From a checkpoint of a small transformer trained on Wikipedia: 9390 steps.
MLP neurons of a small language model. Each row is named by its layer, matrix (gate and up: input weights; down: output weights) and neuron, and shows model dimensions 0-159. Each number is 128 + 24 x the weight over its row's rms, rounded and kept within 0 to 255. Numbers have three digits each. A neuron's up and down rows have the sign that makes its largest values positive.
Before each neuron's rows, "fires before" lists the tokens most often just after its 100 highest values on Wikipedia text that the model never trained on; "fires after" lists the tokens most often just before its 100 highest values on Wikipedia text that the model never trained on.

fires before: "S", "gu", " League", "e", " /"
fires after: " U", " E", " Nic", " o"
L3.gate66:153142130144163106151173164145113151156109132082125129126185123127157137101169067125092098138129180120147156163111136149155146169111137095140165091123157169129136126112145117113128113138142119111106145129148102129143071165133116154136121067106116156139136120125129103166117133094119139143119146118140114130151143108145112132143117135157085154112098158165102088141078114141148139141167157171132120124104128121105099144123123115119107157133086087137114107135141157151117102106142071
L3.up66:154112121148135107076147133093148148138158133125153126128162148120123110120208123159112111140084113184150133116154123137114163132120127134192130125093156128100154168140121136140114153145128136154114088089093150132124146131121096130128200135147093112122135130170115118123136148119083144122118072125161076148145148100147126122125166126143097101129137107157138149140115110126121148113136151189131144156128118128139122168137108151130122137151135130054101130086151133137127120111105156
L3.down66:156130133095130120117108091115129146108139071144132134140071127129103133143119157138171158115108114140137126141163114118093131087120121155139161082134127077143156125135139202138103165169170116129143114131101137132116161094160150116133119140162168083110149116129120146088121117167116104133154126136133144128135128130125123128094104125079130134140152091135101156107171112121108155074082122095114086090165151170133129133133116154091111105122134138163169105108136117111150114148124152

fires before: ":", " |", " in", " chart"
fires after: " |", "-", "|", " with"
L2.gate293:126133071129137107160079177108160180152190125140146137134093161096137134113108147127137106110115147159134122096124148129158112139130139131132111127144143139151157116128128118128141129091127071135144165165126155157147120117110121128106141125108149175123144141105123132113133132115099112115114107075129120141133150147119182092121151177164104149146118097108120102167109143121116137105089154090145145088142182101151123125165128113099148074122086130114086152138122103118155110100105098
L2.up293:142140130130124115165107126126106191145119130118174136146116121137140111128096114146142151100148134138153127101103143111090149137107101141120122124142143131086121153157156176075152105127128080152176137135114138151176123116129121116147120122124175116131147119119094116096159194150202123100144126078122127140134186152139096121123140125155117120160125167124123086113085099109149117144126134083119124106103144140115124157165129151180144114118111135128099136116081129093093156117142134
L2.down293:155181153122161081163152115171108152167191102150170119126143133141157139108090125115129133118128135116112137141154133111115135144146113124157069140150117130122145123174124132120108120080160141150121122149121142113148141093159166126094150119136082128120140091157090142080117116143136134153124120057107144131134107132089179148110118117135117124121158135115076107168085112113123153151143121094126117144111106113166118129166105113128144163138147128143115158100109142140117132175154096

fires before: ",", " |"
fires after: " |", "|", ":"
L10.gate420:161130183148124138123135139146147111095078120112109097155117148082106131124126120143117120147149174089128125107120098165132100143112125118163120109159119082108146116092130132180111117133170142143121101105150144132115153137135114114145115163164113163105140116123131115160162118138114115132149122126113094110097144179105144130119093096133138164132103124126165144120096083086166154131172098106157131103153143143103135098134140105093076148096106147152181077139170133133125148143164143
L10.up420:148133148201096125130119152119138163135122191120116143079134136179131137156161117142136058149092114131147121089142166124120112147163125161104106130160118131105136165114113148127148114150130131141095147129083132127159155177134111101125090176114115110114119141081108138115154124140083136110100111128140136161149109107124114120168127153109120136117155093108162093119136131116126110116105130122067114110107123106139153103146073139109136127103125170139171132103124140125125110147129177
L10.down420:129085137164163129164127108144106097100094092111142108152126131121111134121129159120108143129159170140116132164103133113103134120162118129122148060117075103126127133105185104140098122119086098087143100143126153136107148108108107141165116108165122164091137159146143138148146116138126111119146091117128103120100126107127125136160137158161128141135081144148090080094099070140184109114168116156126123123149161130089114135108119150132143105155139132135132093119177105114085131152143140

fires before: "="
fires after: "\n\n", " Released"
L9.gate216:092170125093144157097116114099129141140175116109132104094137147146127113123105130123134127150117170078102109156110080099123165091096078099141088142092153169131132116130122110143137134123142141132149144146127099131176135124085140131070142096152114122119134114065098140132153107143108112125119107131091104125122105119110149115109094109146136155143137127167146099152118131087125100087127124125124179093103096112107091153104143104081105159109113120129118150104106097111162110140128169
L9.up216:093182082144163097138128116101163140110143135107109114154099106144079108121130163159122139089164139156104073147142095121097128092092155116121162115129095115090107145126100140071154152091127121160141164121120153144156107149125154109123128147132112122124136118108110141136110102114112112099109105139107101083104124129134129125101103134072146142117187157120156147119129112119096112158106136159132154088102169132173126123115119174138108138120112117106133125124082146186119132122117126
L9.down216:117143143094130159113165139151133130154141123138166126091137077097073125123176134103155117146134145100116150145104123096119135098152131093151119111091128151164147111144128141133081136146129126079115133140125122170155150134159179160133145107125118094121080129078149093117119109150120122123125130093100130088125114130106147093139110164145132079089171127121112183122143103145147166115174137127072104134090126110147142145115110108130147135149125116109128109108184090108140119153118100

fires before: "="
fires after: "\n\n"
L9.gate488:137117117123139128138073128108141143144135099130094143153112116110103160071133100136157123093107139136163096113079134132153122119146123134090178098088130093118130152109107136113140158137184149102108111100164154134120173072158120126113142145133090155169153137156126096124105121114115118113100131167132110123163093110115088129143148114093150120096140146148116165127097115098102127106142144124130128097103127107088175121122126131147129153109142141140160150093138160085190119112153169
L9.up488:131121139105175142126123144130109156130193128129119111151136127131085157113122101166134118115107146143139129134101122119129125127113143108135130167110122140127074136119121133154144134129137085123110083083135185130187077099168123123121119101129125158122135143100123180152109124145143155124132131143116096123098091139086083136122088158077148134089145152142081143156119123157056156107113164108098143136140127100138116126115115140132102185119123140116139115098115132116177101158150155
L9.down488:107143136110119113120145135122098114134123113100104111118130075075090134139121114148141116106148133105114127131112124163136120122114128137063123149095128112120141099120112118104089155141181149134128146147122079158118137127099147143112122110089151080126133125143126067146092130123137097052094135089170130123138106118161150117122154143133135135092146135130148199149141110125108147140127099138142104114151081115181093178117130141169145153124124130153111116110143140132196111127106114

fires before: "  ", " Democratic", " Labour", " Conservative", " Republican", " Swing"
fires after: "  ", "\n", "\n\n"
L2.gate323:114098140129182177124100133131123128116092114091170133186119132135100131100105120142130159085126158101111117126106124135127105118128101120101139085102140125110131157140157158099098115106136151116129099083106156165093173105115149133109108184126133127147104116112141165149193179104144150132119131140121121111118127153112091165087138123114120121096136128130118169116109142149127189126118107152138157152168123099135125118123131149110129140150152136160155160134117165147107177135179151
L2.up323:113139127102062099127127093124132126162118135158146076158129118138149152119102135137105141125127156123138123125148169130165129082108113131122119113142155152169116162107089127160163152148106162105132146161132150133123140119135142115142091146093106141134142109097107101136098149079100126098135111119159140137142119073114137116125094154124119105111131095087170119112084158129122184167120164129157141148117081128122153107121143081115109109161140156169139146134138161175128085082128123
L2.down323:154147136114158156166109120116103131105113129120127122165096075163119213131122114155159155161129135134103146112151140147108109094108115134078168105131120148153120126098126185085142105122154132156105129137120120132108148134114107094096109112180117163135135153142127127120134131091121143126091146137103110137167107108126138079114160116162132138110122135104182160100157143156135155172120157123137146152123100123119148075129119144109115150164114132120136157134111139191137157143140090

fires before: "-", "|"
fires after: "-", "|"
L9.gate540:104123183124101133080125122132124119125138159144126089133141141117090154138114102107140138142121131102118143137171137099144107133114158110145120151115095130112113130134138159116075136133078126094136160127158151165097144102107156125092118117112141117169155116088118114157143164156156162166107121087150100157153169141126115061124150129190126113138100086093133092152130169149126112135083135121092098138098101124117161105130108155105116111098125159149145121107121111109139137130186123
L9.up540:149117114135165126115095133135132129123122137114128107132175103106123109138118126124117118149137114100109167140096178129109121121093093134090139105103129154147134138165104150162136125123206167168099099140148148135118154143147078088114131070147096094154120143104115123105138114127141145154115111085126139105149115128127125141123115126115132128155089155113131085135140127059154123126134103111088097111102141132118099161133136163120133112119112083136144198158175100136166095143136093
L9.down540:112133112147141092144113147126159167103136123111118141150150107191118149156046104111132114117138135110181138123107142170133131140120165138134126174125144125152131111133121139149131119101084141141148133122170129096105086139122076108162109124137161154147138128169091110156120150173161124140133143134130124152109116090112112099101092107082103125179178093113095157118154095124115155122100112147127124145123170160141129113117132118136141113085115148133154085088128111121089138135141113

fires before: "|"
fires after: " |", "|"
L10.gate324:126117101105137155096084144175102089168112091083117141122134135096141106143132159154156121129126144121132051142135158106163129094120166133130129119128071144156170140118132098093111112091103126148144087075148100109145115134174086088099156086114092139102111103132125144103116131105133137134113149138133116113139144122138123136109145080149144131126145124131104153143124105154118173088117132140117114136132174095099149120126121139122089102140125149084140156132159144123089133126106171
L10.up324:110144135128130092158165138128121123093132128171124117113163095076086146126122152157141118134180117139140113114108119122146141063120135117132102141150111148134074112130149172139090136122125125128140115078109117139130075155082121163088135112145139150108145117151161138104155111106143094155121142130112123141106155134167115109147074152125107128137124136132109091129127142117164126129108147134160126103082153165099128157070132142130149086125101104109107114084078120093143166142158104
L10.down324:112083123156154127102128090144136119148127149064121132130101113133145111143150096134162102113111141139104122096160151135116147151130147145156169188127134147124113135097094119123077149158163117127141103111117149115142141096133125137119092179130167129142122145111084098119089146145122150103133128144145143122173119131124095135109143106126151158109167081103144105126138148067106093069094124097140119093145120125128077101141126133106118128160150138134114175118112166107101128172114093

fires before: "-", " office"
fires after: "|", "-"
L9.gate280:115102113090132130096130128159111138159134115136109142132144155158125155136127147149121140148098113136128175141186144104100109085176120135111113148148086106124132115107111164136080159150139142106142095122114088170087101122139166113126124088114106150161100135127103121164115143147158141121121132128143127134140144135121117126121123104070143141098109114123086145111079129062148142119083183119100106158085146149118136155144134081089066135141122129140114151150138076143129141131137136
L9.up280:191137138102101119130153115124140099174133094109129085146152103158107122152132140144170116085120154150107178137145143149114124148076159137119105131127138106157121163115108144099105109117134070114114139119138138143122073127121103107115126175094100127138145149139146118086156138121143128102112083107166169119171130140121115136119142115130145137087093164138125088125131084125103140082163118149121120169131109117171083088082124139122127116150125091108105098137110121145153097128142112
L9.down280:084130120145152109128124130151138136159192121147146124113131122102103126096088163100141084083128123176118130122114122146114159097105149105102096143127159151124107150112122092127121156102125118109157125126141149148146064112149123121136108149092140122099132127168092115173137139119160160193122124101143148112154117123121138141135125106129105120153117138125130217120176113131105126115129135108148121106121123140070099092155151156118116097143157154176128121157141146153154097135165113

fires before: ":", " |", "\n", "s", " by"
fires after: "-", "\n\n", " Total", "Career", " Labour"
L7.gate17:116128118107120112131106149099119149172177124139113107114135109116159127162126139144100129110148104138078089126153142141095154147173116126172107152134074127144121150107123121092155152095088131104115165125168108126133126115107125113113155117085103135128084123120138131114145126109095146129116118105109131060118147067132122128086143098112124191164137105101099137107085098137126160112124140133130130125103147149101141125133119130098134065109137193138128101159151148138126142175107145
L7.up17:142168124087128149139142131114103166110153146156136075151099153140094132157147110137135145141144112097124116140149171116111115169133092151118125108164127125055128100117135147132126155138153093109123134160114143105139137063142143145118134123133118136183112148117138137135135111079127170136123166118118121104136176132106109130149120122135147154177160147137101084126108098118144149153176149115106069142122117150103122152132160105081103114075144129125137111127087147115178097122140136
L7.down17:154078123085117143150118163145145122094177120143117128129119074103123101111124147072093144115121153151107124167081077089098160155102105071100105140162152099100154129145096078142096104129096162120160066110138164099149131137149141137146128136092129124108144129148140126119117100123136111099142147088097126139124136126146098151162114127150097133120131137135144106150150122140121115112127112124145090142134079134116142100128118128162163147142123131125107104115099110106173160140133089

fires before: ".", " |"
fires after: "|", "\n", " (", " |"
L10.gate433:138117106125128134122117121112152102116100160140124117151163089136176150166111137151151133145147100112148155098133112139145116118137104106132093101155133157160163119147157133129140175115068104155155118153136130144133131169130130128122106145114119105135129138139136127094129152133150186142135124096095140107140107142153098123097101091094127103117107153144160163110117125136127152107167127141143164142109154128098124127126160112152198147079146134144133164152140165120100039102147182
L10.up433:121159101161102115163108101162135108112115103108092097137161137128145132125111133122115114140145085133139120140099173133174132120121139103115139164133107158128054135135130127076128128100117136150139157154174107144120072085161163118109121095084120106114148135135159144146099149134125138150135183102131139153134138158134159165083149146121136119146159119114096105090133150110087120166123121125123125133133063125115137176146127135159162084123125150109150130176123121110113151126136169
L10.down433:099149121146126149173131110135123140143158133137125101134129121138144088127119141092080080122134100069109152133138153132132120117135110117133148186104147134136143147135121121128133123140095092161157156137130122162097098154119156110139143166134119103138129083179135142111160141124143145167111152138162134110155103077178101128113108191124127102138142159163148090120130133142120177110103108103123128106091097101141129121132064162142139101127144117134148124115091120123092164095137068